config.toml
num_hidden_layers = 8
num_attention_heads = 9
intermediate_size = 1536
norm = "rmsnorm"
norm_eps = 1e-05
rope_theta = 10000.0
rope_fraction = 1.0
tie_word_embeddings = false
parallel_block = false
init = "normal"
init_std_o = 0.0216
init_std_down = 0.0133
beta1 = 0.9
lr_head = 0.00251
warmup_steps = 440
MLP neurons of a small language model. Each row is named by its layer, matrix (gate and up: input weights) and neuron, and shows model dimensions 240-335. Each number is 128 + 24 x the weight over its row's rms, rounded and kept within 0 to 255. Numbers have three digits each. A neuron's up and down rows have the sign that makes its largest values positive.
After each neuron's rows, "fires on" lists the tokens most often at its 100 highest values on Wikipedia text that the model never trained on.

L2.gate942:128129132133091092143133154114112142113151135115140116132180144126133111130100080129189109124152084116121092104120109116121100147142104098144115128121126112149096128107140139080131214102123111158134084128153137143135132135110085095134118158142099111141129132132120133143112136138124129147
L2.up942:128162126094128112125106171162189162115163155105167121125140124133130140131107134131170144114119124145141123143143149111134107107120130158131116158115106146149119126119149126137094131096135122124156122139125174134164133146133113108117119138117171099161141136158132148101162139095111115162
fires on: "s", "in", ";", "k", " Life"

L2.gate253:107139112120140129124137160144144157140125108118108096114123080118152104100111122108134125124087159126122136106127119109116118139127115121143119138130105135136114102146116106157157127139089112154118143101116110124118119132144102157160125126156177126133123130150161126136119152124118146128
L2.up253:106155098112124108134122119102168105107087111126090104175109102181120142141113103134135114118108122108141153146090166125104138096105120091084131108149150134146157103116124106147124107062127148149098162151108147090163134168135161138117116093111128147114116129152170111119123119087141139159
fires on: "s", "se"

L2.gate710:159121175119137114120114084123105141139109126188132138147156109131143119148119172128131106135222136149149108122162114137125135105117142122137153108105147130181091102130164150124107199165147073101118119119141130128152092143119134157130132100134149111108115123085107126139105105157134154127
L2.up710:138129160136134101079137109153110132126102078151141128154153115121147145161126159117117119153162149154148109112143100125135152127110138153138122123115183113158150117103127148152153174161139104089116105133152114124192129141128139143131150124134147117126091108100113106128144140151133149099
fires on: " No", " Big", " Not", " Wh", " Hot", "'t"

L2.gate703:093128145133113135130166146131105089147149106106107098126162187120136150170146172163088106146132132091137123141105101137142166188144101130132156129148122089144113129152099127096112104149177098160145130113117136167081141125096125101176116153148115156125139109144108142163128135124134109110
L2.up703:138119125131124126115127114115130177064089097093122163132096128092115132134084142120136122111153122111120124144134115119159129124118126139135106127116144153099136113146176144122117100158083101116166145162098109142132130094162132128140123093120128139126126150154128107108138136100154111105
fires on: "it", "ie", "ine", "ave", "id", "a"

L2.gate613:102161131142119118138123159117054093137093095106128133175106102130168133133132128096112134190139096067129094125154129148111085145127131075103092107160090103126133112082097133102144108166117092138127094123092157136094115130104095102155131130125153124135152127154162156145160120122132123115
L2.up613:140115150123176142169126143122145141093070114108158139134094102105149164090165112103107153147139171130168091102147104163106094139149111118105089099151113136103105096067122118102164097131087127127121088125110155153128129119120139131145142134126168098105114130094157153094130100130112131094
fires on: " of", " public", " for", " Public"

L2.gate946:112114141128145137099165116108134145125180108115123149133134150130136155149129191111123148171131143135117103154145109168114133146113141073135149109162155168135141142127106151138167066085154115162118120101182135070127108161129132126133148120102133121118155060107135120092136136110127162131
L2.up946:141113113140127114083108090115135128145107139140126157138144134101102116150140123109106122144123112127123120158133142098094124148146092118128131115130183176142102156135145101167177122122120129181084128175122148119121128145141089117135138154135122108154138115100144109134097141108132109138
fires on: " (", ":", ")", "born", ";", " –"

L2.gate1045:092118166119160093139173121172106090114118107096136120121145127111110155148103138123121122148160102120178141125142180117105138171141118134130159154116116144132108105120123134108097120142134114137165139082073134106106121137129131086112089111125119149147099157155142198145099163128107116119
L2.up1045:181131150153098147142142137133114141093146102107107100112102152100120140101172120131100130141113212124113120148116095141166167139144140117125132131141119133120127185138124128117121173156142113082178129085111145133101102133115140113097166162162099099172143151165086133149143138105104142120
fires on: "id", "est", "ent", "al", "it", "at"

L2.gate597:136119129133103116165097129104128156140157107126127159150112144130142152129137171152173120131132095154119137112123115167112161139089129119154114144104096144102128125151145109128084125131135128155173154090168135150083117113104129109102111122189115157150177142122124129120130155170122135096
L2.up597:101131138150132122165082158119122162168109145128124158113095176124125138108160165103124137143158098155155153138104087149152141120121143112165107127153119150119147130170164096138093124111177165112138158110144118105087125077120108110108109115154120134138150142157147151162138143189125107090
fires on: " res", " Res", " rec", " cons", " ass"

L2.gate191:146135087117146105161135116120122103135083154128159148140117097139137085100155127098118139140133130122125074107124154163112155120191125096132145105147120159119137123119125129167158175140101088115145121136128116132147113148117105103115102122138100116162100102147133146124155129117129113140
L2.up191:151126101115118136161132157080149143126086138104137160114116097136104108074158094124124144119126151143105115090131178145076141125143144125171092122151138123121111126134144164140138182148099129135139117133144143139109119121116113126106154141146125130145092121189158158089160176117112134132
fires on: "-"

L2.gate557:148110092150117149156125128123135131117120113102083132120093117117132150113154128106154154137124063121129178119170138117139125099085095087105107108107118132176136123092150143134112086153117130166117127134153069137105130117160108146117091161138113151157153141147134163110129138096146148099
L2.up557:167134110126136128144084156139151141136111097152124147079126150137134131159164084105117165163139134095098119122118064164113099129087152123135076140172128126121120112082154066167113117159109120135088143137095142142109135089147157154179170122130159113108115133137129064111146119114093146124
fires on: "ic", " Canada", " of", "ine", "ure", " for"

L2.gate1251:119141132093143125083118123148141111138140132141170127103150096096121128067088124124119183120131180165135099080138098146141092142136138079106111159119116158125111135166105130086160089140122104074134148109161129134124133173103107121121157086101113130111155156111169127099103107120130130102
L2.up1251:143137168130092158141112145123143131112160168099113148136125152131139116101165063102120111090127135105149088127134176146137115151151114130119151122151132142128116102136145157102128149168135113127081104107148122147140123114124125137080107110123140143123135146164152099158124147086116159154
fires on: " of", " for", "ine", " with", ":"

L2.gate355:099117110123086117164087083120123115130157124128101132095100087134137113110121118178110079118125107127123097096164101096134121091147101177148110146155126123129115128113124094115153115187147171150162142150143116145105123160138059148155081140115112166164121070098131172141146133104112129116
L2.up355:124135150148129173110125125109149144087143158123105140148103095072177168138132120094137158112115137111133152123095198117111132123093104140097144193113128153129215105110099124155116111119156103134110118112179149116173117147131152136131106106127149196140114114145137119129108115100177120155
fires on: " –", ":", " (", ";", ",", " are"

L2.gate218:143112142152106170125090158078109147116095099138134144136114163162159155135140115110119111132145138119117098113111117177090150135116130148168170096146108136153147141176115145167098146129155060136093148133124116136084117105149120121099128120145137134114153090142127120155117144124118130109
L2.up218:152075113145136154110101100138118142114115116169110099123111115145068120104137103131130171095098130170144144129133144134125121114139157105118132139144104129131140132161099125181122135146102101107117115101148153157109117114128151079105138108147151113177110104140141137127161120149137124103
fires on: "-c", "c", " acc", "ric", " circ", " disc"

L2.gate1077:146140192097093102123144139120084142087117131166127110088165125110133138125113117135130110133137063147149097149150131084114133139112127126125126111163137143150106083108032106102137080130150115121140136119156132176171157127092130157080157164138162172119168087131129106124087116071093121115
L2.up1077:093071131120145125142111140135128126133139148136120170097127114104088138174114128161144083114180081127140061181167195158086089107131135146074148112101123131192128096116110134127116092105140102128134102145141140167146136150121106115117118126174101157134116074100142087107113116132130101085
fires on: " |", ",\"", "\";", "\",", ":"

L2.gate829:128110115141126148149107136104108123121138139113160104135101130110099101143127186152109125132129109103153127157092111172113134162136114126117134098136128137145121107123093150122085123126141118108155089169161176120075133157075122091129129157134123160149118162124129134103100100097146126075
L2.up829:152164130128136087075159101101124147143117122090098145128108126159159142136113153120146135211202076148149129135148145128116127134125116115101153150112113119116140112103134057112115111145101107086123116073122151136120114097138096096132149124129146159169134090137130113132154121154141108153
fires on: ","

L2.gate1050:099133091166109113115114137124120132148109110146116120130139157153106127145112081150140111099158121106124113116096141155088134160138152159155118102110145115150133175130118121130126159100124125127167093122101128115099138134132108127135112125156112165114146121185160151195138131137109114166
L2.up1050:126133153157134097126113120094126157149145120143170122154150134181138132130137068154113111116150143075109109153084193125158133120125135100145063127118115098188150134112128121127117142086151112098139116110102128097155157133080131121081143161140160134132132114130116173146124167105130120101
fires on: "al", "ations", "ions", "une", "ill", " career"

L2.gate1313:125167119071146070087085151124123122125082113095141126150168086119099116140105127136132124132149118155089096148159115163155087131145084147110164122123105152172194133111149154190111094091150135125127106161148117082131071113170118134171088110083120156130118124136143107106118158148150156166
L2.up1313:147124147103110133110099119129120089099104141107163129126121140031120112145121160126085134066124126164114142177155091156146128134125130128140148108198080164125131122100103105119132115157123106138127153135152101164107142109163152133154146120132155132163159126115111100086176134130117125159
fires on: "\"", ")", ".", ".\n\n", "ok", ")\""

L2.gate784:095126071088097084091131099120086074151129119101130146128140136108161151098074132146146154137160126169065102159153104139152085101111101132132195137138162135165134131121144143190115110126123111154176117131137129155114098101122136134177064101155121155146150154137149104108132146144092139119
L2.up784:153134108086120117115124093138103092134128118119157120152116137085118127161115128111068117112172121182103163179171119144153087121138116099142151134151146164183149115084114142154121116133109099141125104129146147171169136121124135123167130105153134083128181157120118142109141129140145142171
fires on: ".\n\n", ".", ";", ");"

L2.gate670:114108140124135158152113142162106126173129137163115123131127134124118156093062118129105152125138116108145160099130121154156141153114116164132131158148138117134103093112127130122131119125114147128108126080125138146095131139107149114130165121138146132195058122157138107122129131117115108082
L2.up670:120094146106138140150113096137139164139137125146140138139112157141124135104137122173116120122126144120113118122124136185091156151127118114124142132176140135148107141088146119133146145120158143086128103141098158140130102130128138102142139088146127093175127114167105118153132160109105179098
fires on: " Car", " car", "il", " Bell", " Tal", " fire"

L2.gate1441:120113105089129097166158160122137151127098129119137147108088091105084146100098108139138091156132088077114109117128164057143149093127140117120120123132094108149121160181133121125108122133138119142135166100144129199095119102125128123102158075151106136161116119128140162161133167113101060133
L2.up1441:129077119141133126117104086087169155126128073084138132130095100134086124119138139121115151102130138110114132105117147146100131169138137169148088145102111177124096132135137105128146122096106152167134146074137134110106140130122075137138094119105131098117153093112140123067101113085142162138
fires on: "ent", "s", "es", "ing", "ents", "ep"

L2.gate1109:114139141119155159153059081103141126113132088183120129162130114106122163135138122131148140126130113156100113138086126145086127127113148104151158164159126120164109108146092125121100124098139115093182156159146101140140125103120137117119130118123147115121150105123138122132146122141117127095
L2.up1109:112092128151134132115060137136164142130112151125074172126136114088134152119109110123136143145133158133149143123100119126118122091103166153189169125136140171116129102141159122090113134079169091163117181117087107150137142134134154139119159140150130103126139093138133154131126160138120093140
fires on: " man", " Man", " ret", " expl", " artist", "Man"

L2.gate418:094144119100122139138084148117121131103154118168168122127180138102152102144083096102143121100180111169149129156140173159118127106156145120083087112134136125169139096082096131109117097107117097150127096125153168145109101150124118139122132113114135129125145125160140084118076125153142161160
L2.up418:128129146123098112123117108108127111093144162156128132129124095096133177100139155136133111144149066156114109131150150116122154136091119143094142129135141140123135096136140099131091097144135114116172115118175139121112103126134088170090110087141137145144163123172139129110131128143133164133
fires on: ").", "\".", "."

L2.gate1049:149130120152137114144075112153097107132141104100138148127164110101137153125130143172110144096206143134096090129121117133166057130117153118127194125169131145119130174070140162146070131118109112131139126167154102145138136135089116139079111104166126145125145117131097105144156131153093107096
L2.up1049:141128152115143155110115170133139114089151098176144112095102124102148124140121162149094129102128129113151113145108069114098070136085114125148152127119157167117144101150125084101120093139073122159141121129125072166151122159124113120115165120118157064122115117161139130134154104139129143133
fires on: " ret", " expl", " maint", " rec", " surv"

L2.gate70:192126121103109134123130141129118140140084131125066145100120096139132142075133091155095133169108153165134128121117099116105094109148122121100133104078116115169121115130095128114129137208137068123099129126143111152108091143149144119124091089157132132126146136121115096123125158124124143156
L2.up70:119142099090101102113103140139137127176116095131135147159079089133136100119106102126124155148129130169111105120137097133124124064129163144118136131097120133162119141072116120117183144189121122104115169120141115123135114141109155090122109083132153174120146152174162116122135133117154108158
fires on: "th", "rd", "enth", "ighth"

L2.gate957:128134100104109168107118124146150150124131105129149141105102119142109149138094165152096117128101104171112095119159150152128122125173135120122133141131083151162102117117116165144113133143140130108103121153149121087160131142120108122119155127130119111096219131091126149127130116127095144157
L2.up957:128120123176147139166164132140109144108152142072142138098098110136128113152137109147109101132121085180134152136128113118123161147132134180097133095164102139140154087184140147106150139132139144188115105131109138158123149128121104150157088141138180107113113079111150131099106152159138108115
fires on: " New", " en", " Pan"

L2.gate1047:159138118128140127096126152076163145147141101140084106130145142170128128151106134146131152158114111129144092140143128116056153106155080117133094146110144105130123125135127131143139159063136105121142121098105149161159099121104109134152158111143137105110118106092149129097109130119127144130
L2.up1047:115133099103080132118117110104136152114133135133127107077149116143129170110118093119155115134133128137128126139141132095125147141138143176119164093143139112141144153142078149109091137091115127137150125150146110106126163159112127128105109146109152121178148103115132093117132161129112135140
fires on: " Type", " form", " name", " Station", " type", " forms"

L2.gate620:125159131142108119144119112092128118106091180092140128123140088134127127075160090109121131134110138119099110093161155122073129111100125098124118146159150103131111127133155167156159151148123130130159098130123149112123115137117110150100155128135116127121109145109156144115138155146086106103
L2.up620:126128111127149111097142106124140096128101169072161152150140116139100136097124094061081126149109121108150111089104186132073125101130139126126145137137147160110140136147165167150143146145138110122113103143122141126087103106147087120123130125163127128126094120109126129126163146110129109074
fires on: "-", "="

L2.gate415:064075119113133129131187101123106096141114132136125162131131118135091107129133103119142142174145108121099130144125141099119087076074162168132115119102126093122120106122093175171130160117124123130149128155150163141102133150106127135120117143164134146133142142120146109086150128117110140155
L2.up415:139115151166133145145120115174122105130125158124177113123143096105115122156152133135153114140127134171117131115126151053109104139107095130194145098147149120132100100131104124123146139100096150156119135118114130138119122138116115157128132111138105117095135123112112125110133154128105150129
fires on: "ate", "ated", "es", "18", "ue", "ing"

L2.gate139:115131134140172161109141126144125125149128115100110117199117114139133184153102100150129100132140136122131104124136168100110109130138140126116101110094093122178141092111152141158092162189102146108120123126110139090143086188116166135132077152129114104078116147118097170161146113119129128133
L2.up139:128133108093125176102141146129123138142139132134128132139096124117104155128127166149085122127164123091125088092141157129141097149110192132131102142126126130143136143141120124135135142128145141112141083128120127105117140159129155131083127133127114149103117112133022143165158126128120128155
fires on: "est", "–", "ent", "ens", ":", "le"

L2.gate1055:129157145135145136139141147162113136125121160184098112112137109120123123146156135144120113142154136125163100164138140102140124108130122099094138138123146111111105127159093137138119111116124120133098128113108103169109137107091119104144096150182100152107095111128120153113117127134079141136
L2.up1055:157131100106145143098110114142155123123178114128098164121190115143142139140102117143116112156126100142117101156137146156106110161164145166076130166081132084130097146128135196159095115145114157108174148120137136185150120120120117097108092107135138141175135123118082124130124125166111100075
fires on: " |", ";"

L2.gate1399:123128123114138120108128182093121145135106140158110171121138122123115113166128107111100130106142126128139129154113170156082108171132114135090141108079134140074152113130162146160101145086124162127093147115122153119131119152121133114103109160130132159108148135099117155129099112089132170153
L2.up1399:132116156136137122179138147140117147117130125120133147135146142145132140149142119129141137141116094153156146167141195136103110141109154160083101120144095127127140109124139164088141116090159076146100105094114124163116124118177198099097120123159109098156103134087135109116111131144134150114
fires on: "ul", "em", "ir", "in", "19"

L2.gate276:122127111071156111137177166098153109142149120127124152121134160140116099137132127108106114135111132166137114161089126106127085189093141140111145147092118108143129135125141145135145137142121143133083122125124139140094125135128101120151091161179135121119108087115086127137147103130126163156
L2.up276:133097117122127157112131143109141129154150175134158074147087161140101153187126118115125108121138153140135135172077141188138117137102173115118161120139120156135139083121124100123128113155149170098130121124139172131052115165133111128136128177158131122079114098133132126132108114095143131109
fires on: ",", " April", " February", " January", " September", " October"

L2.gate109:141128153126153113106084146138095086172146158129133113110152120116102175132114075141141139109114160105130130142120102168120128123111090127107170131165102136147129128121168127112134106122111181070147154122145127141154117154125138122139108118106108124135144126053159115117115113144128166129
L2.up109:153140161150136129192155154163135170095154145127102091148122132092125126185121111104096132130101134093171130119141117095147122102152170107122093120105171102150113098097129149112133132153132124124110145092171130140107131175119111099130146142140157103094169159087120099153091104108166134135
fires on: " with", " of", " by", "or", " ed"

L2.gate1349:195185074136136138144133089135126124124137165146130133156093105141201152166122105174147137143177132132127112089115142143141095123165130130108095125148128115164148116126123136140148153121120113123070137114148125155087129127112115124166092096121108116149129127132120108128105123115137129111
L2.up1349:158163103134112132118113124124114118160110153115135158114129097167189165143132131154104128121145160156109180137083128126163127123145135134144115090176167127147150140129108102119189140110112156097111098106164149126153170132124135165144153132110112107119132157120136104146083132139136126140
fires on: " f", " Bl", " bl", " Bay"

L2.gate516:095080105105100147149145119118122121102145127131098111186129069140139141188162116118107160157103121169113116138126041166149142130133104103153111111190100122150159085129129140107089113078137079110098113139144152131089116130116088124151145122117148144185145117117188108126132141163132137079
L2.up516:199114156120139157101104121118153093131126156146142132117115151086099095089173129123139132128128204094171107107144098115153108129134123118127124198123138125133162128129123107139154139116098127151045149116136107136108123149110151129134117129141130129117126128131139113116159102131119140150
fires on: ",", "born", " of", " ", "20", " |"

L2.gate1238:151112130113083122124128149134161136125122140160137147104130106113102163109142136108077110140122149101137139130107122117141131114139112121098134142142171151159160118102150095154128117125172115128094111113128149144124109109149170174143118101108125108172108134079141157134162152114134124120
L2.up1238:158160113154138130140143109133154170145112119113160113111117161122139093115170178101144142158125142135150133166144087139150112131152152109140111141129187106150146120158131077113097137146121128109108156097092133160121139111141149133148135144140168129128124110131092105138149127157123109100
fires on: "ch", "ast", "age", "ich", "born", "ech"

L2.gate157:100128120138130143131063157181128165137127103106147152122125120166127126142120120117118136108133109098143154140171116117123129140134101122081149121161161059135131097142128128108139138164114127123139100129082162116151126162128097116105128076159169150104121078076128132139136128153133148147
L2.up157:093099092096112135164121122143101156134102138122131192127158106111123116152106142070143153130104120119173157161137105112135137101131143135129132112094123120131121166141116125108131164152092113093119111132130144178121143111135112113096130133162140119118122088116150108093130053117129133105
fires on: " For", "for", " for", "in", " after"

L2.gate1503:165145118128130125093150175117133143137147154141130173124140127093142147142129110136118129175106181073138059120121165142111108097145126076122132112112084109096095173092140143168112093125140097132102140138150143116146048104150126121132137123107107141092151165118127093140142141097095117148
L2.up1503:153115121090120069115163121127142095106122152128162108128127109119086128122155130144110152114110149092126110088127115148143105111104132134143129129167085151090125083110145087112109115105167125109128157131165150115134130127145111136139169116135138126097115147150119118142131128144123120159
fires on: " ", "20", "age", "Species"

L2.gate411:136124100146110152075135165157147130112106139160076130098120128098114153163163107118101122130119119127104100109129124121116121112141110089117122127115137109160127162121135135130136106162063126076135133097149138141106112091138107124076136120164115114101175119140159115120113148095149132160
L2.up411:154109099112139115111121112103127165127098154101098103130150108160130090172150120144105142142143147162116152119130146086121120137105106168180153165109151112140108145113149149157138166180122128144126128132157118119117128150135125133111109124158126154093160139168136127115196121161118140127
fires on: "s", "th", "enth", " first", " last"

L2.gate1034:152135126160149141114095147110129102121145141123120125147146107163119086162095095110141123122154112147126132177088139115127141120101123114112143148142106136168100114123126125125121138129110131107168148151164161172111148086148109118119121148118129142192124107124154109138162103139131143151
L2.up1034:154133114122100148154072193117122161109119145150099090112150132147090141136132099101106116125155114150142117144105073124119119159131131107125129164155120136162116171115169121136133165133098132139139164145100132137134089140138137115184129104135071122136152130152130060121134092155153137134
fires on: " June", " May", " October", " December", " April"

L2.gate202:132115156134126155135139133120179173170144124169119121148148138152134107122157155143081109098142150134143146125143088149116089150097149139144140132161187128169161130130135128114105154133136092130174103133114175198100119139112115136191151147164156112139127103122116151129123110130130122114
L2.up202:138153121150157133113126142091158174060100059147137175141139112138114102136174144137121171115124159143127106089101123137157102146094170114124116157096134099138164144086150110155164130132109165167143137137174131141126123116117148168127145138129135125098135118101148140090183077103148102153
fires on: " than", ":", "born", "n"

L2.gate153:168118154127134177137143068102143127078161140155123104152114134114132103121139135145126138123123150115123144169080082119120152096147110123135110138142127173116120146118154106180144144155128076077073114098087124112156095175141105148139117155081098128124144119125149077123138091148093110094
L2.up153:139115172123106140104103077155134078132162139141118136076116187126120122156147131123132147105144145125146133135113107175124144100104137109147145141153116114114122146137119125119147104161132104043145153115175144117110153154081088102129125126157122158149161119179130141121161100123092129111
fires on: " ", "19", "18", ",", ";", "\n\n"

L2.gate1112:140096146116116091127117177090076149128122116162104134121124140154153150132153140162115118166086130121064111127134127125097121139138175141141108109164147122145112120125132120127123143123136119152145102135122135138114137097130107117156153121145083125110094109113112121059094126134086162128
L2.up1112:133106139144135074139090147105123167147151148167188089115112093090103127147116131157133106128127090115137097112152118146145151089147091153096119104164147155172133118114121130150086109092135110107105152130159139157155142151113113087103119112122099120126123162130134120131121123150113104156
fires on: " cm", " Type", " Ge", " type", "en", " mm"

L2.gate512:110094135101168182150114139124100138079147147128119122126120143122136106173152130132135093114112108130116088152116141170126174161106139141153169102113115146128148100131119127134124112182126102121140116138158095062130105151117093143121074152102124152157125099163203152126183102074102150101
L2.up512:122117093113192087124119133099137169130148166142119103114097174122119120132129095168097111126133116134132090150119139166160108162117152094111150165148158151125150127142129110090135118133134105135125146142121151105128127181144120125131154128134118131123121114100149147130138132147165135135
fires on: ","

L2.gate1482:148147107138141119112136146151114118162091068102095104140131114144160099086136147138155095157145079141130175113129137104154145115140104173169152120107127090137125125090101178134101119124146084141134102111153138077139144115156111143111104150158151152138130116128175123129159148134132116104
L2.up1482:118134095164134143138143123083138190113116132126139133107124139136139083145172125099090114140146119140164140139170117099161095127128082137158126119145137114126114118162137144118114132145120144086145108135136138113113140149124098079090145105148115083142127122097153080104145158149103118130
fires on: "s", " code", " process", " situation", " experience", "age"

L2.gate1382:102140172119109130173136081136078131123092117142137107111087147130148122138160137146128114106097075125125172115102131107186120135140138143135077123164144140176137118149091156065138144101108136138139117138110143159111217078096120124125136096131151122149095126176159135128119113123168117093
L2.up1382:155131086151127145106124125146177141131125143115118160160140105123166072148122137126124131161163121080167124112164171092149114139121102062126122148145180085083099108156148131165092110106137116148115119123082124130111119163115128113190134149144119167119113105140170094103135143166122103147
fires on: "ey", "ards", "ver", "ier", "p", "els"

L2.gate1076:150106142152111125106099153084140094073135108146099139155122128160100129185102085142175121118120109119133113111122118148085134185115129115134126125147075175151143124142126123121126105099108123094190165120130141109123112144123137111141122136156111119135132109143176101114145098124155127165
L2.up1076:113110143151126121167137181126126170111145166143159081124107123138124084172095116156111153113161089159148159135083093087104156143109157128110093131125132134166151116141129101142134145126078141129134136176156113124138144148106136089150097182149110175145098075119129130089143112132156152083
fires on: " June", " July", " September", " August", " May"

L2.gate518:082111164188125131145116130084089123110137138092085132120091144154118122116097110148122107121140069136134114142149116109119163097072108146119127119134128131135131102085117129124155115149169137119144150114168128141122145187111083144115123132088095167114122085147173125111128148120148089070
L2.up518:121124137111165148122145110152161123092118171136131134139124095130123122080137140130101096122135116138116113177199172099118085117137098109119106148122129155163151097126141105138162116135132098123149126142124154140158092141141093174133107124143142146139140118116138108151117122092132101119
fires on: ":", " –", " -", "—"

L2.gate1421:099158123121112101169169136118118138168121109050065111095119122156140109141154103115113074143106119058132135113116145096171128156111114136148131125143095094101120105130121146118113116140142093154103103132122143080123151141145118138123100131154173190115103113125115115135108167126135133149
L2.up1421:170143114145111111085113156108150138089101162113125122124090112129058145162160084143111109172138104163103118139130126091081102122119075135118128083167140118114068105155112137103127090130114122099101157091131148127131115109114144111102130108143100142171135134102137129095082105129125160152
fires on: "s", "es", "e"

L2.gate445:117130143166097146145073121147121099152114142093136117130109155086126134115114140112127118095138061108141128141157131117151115142108109148111149100132111148159143131110126153116107139144120137140158128122137168211139136125126090134121070100179118089137142108095148110117134146137133121137
L2.up445:147137137132134160122116101107121126141159134090106150114114116151122134138129135123146145105160130083128114119154133161138132126124150097087157072181119131124121152134133102122186126127118156093133125114137136169128096115159137143117093081134109151115137103139106128181124159177099207127
fires on: ";\n", "\n\n", "‡", ")\n", ")\n\n"

L2.gate306:118069118158150177115143144135071136118114117130154138136097113140159150118132128111142119113140097068174126106111142122114094146137128106140080104164126091134130086123117134120117101153093099103119108130126132180101159148085101126127139132156162135139132123153166142121160124127137131096
L2.up306:133136128144164136146092140119144131084143100147151125113170087142161166110125114107138143156137136125132119125135093181118089111122094108113104090145101079161164119105127115120161111138116104107108057119129121125139114102119117138128118111131131133164126123095151152104144127138121151089
fires on: " of", " for", ":"

L2.gate1377:156126210061143118139127115139153168125092153144166108143135095110107079112130141153128119115130127092128122092131135148104137122134138150112138149115103119149129103107188137108141099112155116125087130101141125105162103135163118133122130147122135133107109106104147147125108148099135121158
L2.up1377:105038143136142118141093109140117126135142132133138181131088135128111122109093151157086073140133092170140149122131087129125137137106116137138112137133138141134116083133138095066142144147164128124128132157117144126146144142133128138116115114138104110096072161129113116090132165145147166130
fires on: "or", "in", "ate", "man", "erman"

L2.gate758:150103111125109149159115125148167120171138121146122134133145158171133080117149126079167099129127130159126133157124125150109116153128120125125128130098117117124124112148145079147094128124150133175159145112147113162156118125132132136115130122132108104154124131136125088131162104152119144047
L2.up758:140120108182067094132099152118131135175119126142121178132114111129169117109112108149114140122166095113097146157151140110127142129086115146096110104121120101121153149165122119144102120091133130118160113145171137084165133118124117131109111133125167178131152149147151110117118183121127145082
fires on: " ass", " reb", " res", " Rap", " Conc"

L2.gate186:149128130134152122153133160087117155109106097094093115126084140149112058135131107133132159110122125130126113135131121115147124168124123090126153128127103142154144138123163118129119161102127110128132159157126133139097081149126084127158080147157127145167108080123173151141170119169173143143
L2.up186:107132111137169126120124158075136151110120156095126070116075150151080093180110071109116129091081126137122123137109153160118153110103157107128154131129090149129125116150136121100128132114099104109122114158133184147094129160138120126097137159155125136179126110118163142152168120126156145144
fires on: " January", " February", " July", " May"

L2.gate1144:119143134149103132145093113123162146068084149110145137159111091079160089097194087148115100045149079092107149118145155113102121122129086130103121152140119137140155145136149166135082180143097129119159098153157098185144124163132096119146084083161144114169118158148126146107129121155136085139
L2.up1144:134146115096133166098147109121212179165126157118101113151136104107129101137152125128108119103144110106119099126132146078122115149120109079066123130080115137130142123137129139164123113114132155107133129141162121143164091125148153122086098129147115094160177142132153145133128159125117174146
fires on: ".\n\n", ")\n\n", "\"\n"

L2.gate404:114108118119105129109127152122109110141152136148132106139130126106115080117160090131133140123104155096148116162126129134110119147099140106077122134147146127146126170117109130185125102141152122115148132151170163140110118116132101106126118132159112138152114110124163140059174082124136114142
L2.up404:135074104130173116119169131093158154134132151154137112094128130120095119156130139098125128121140138135137143142072084155166137129119170092126137156117102125110097147102142082137121122149089112120117131166106128116126129134131100102146142164160116140157146111149127118101177102172134156146
fires on: ",", " ", " April"

L2.gate1439:131136061134176166093135100124140142153128072108103146109088088171149147111119105121162089156156125134123124174172140147120112137201137128164126147117121093145129120191085101137148148160138168122126106140121125158125122118111146157143111089153109161160102115137166103132126139137086115082
L2.up1439:127137137085094109099120095122141094185109107136130129153114108108127153119131133134151186165149092113105132126103133127141120138168097165158106146127084133136119146141098146112156157133115132131105151121143102126190136091148145103107123121106125152129146117175172117089134141137118152123
fires on: "ent", "ants", "al", "ives", "s"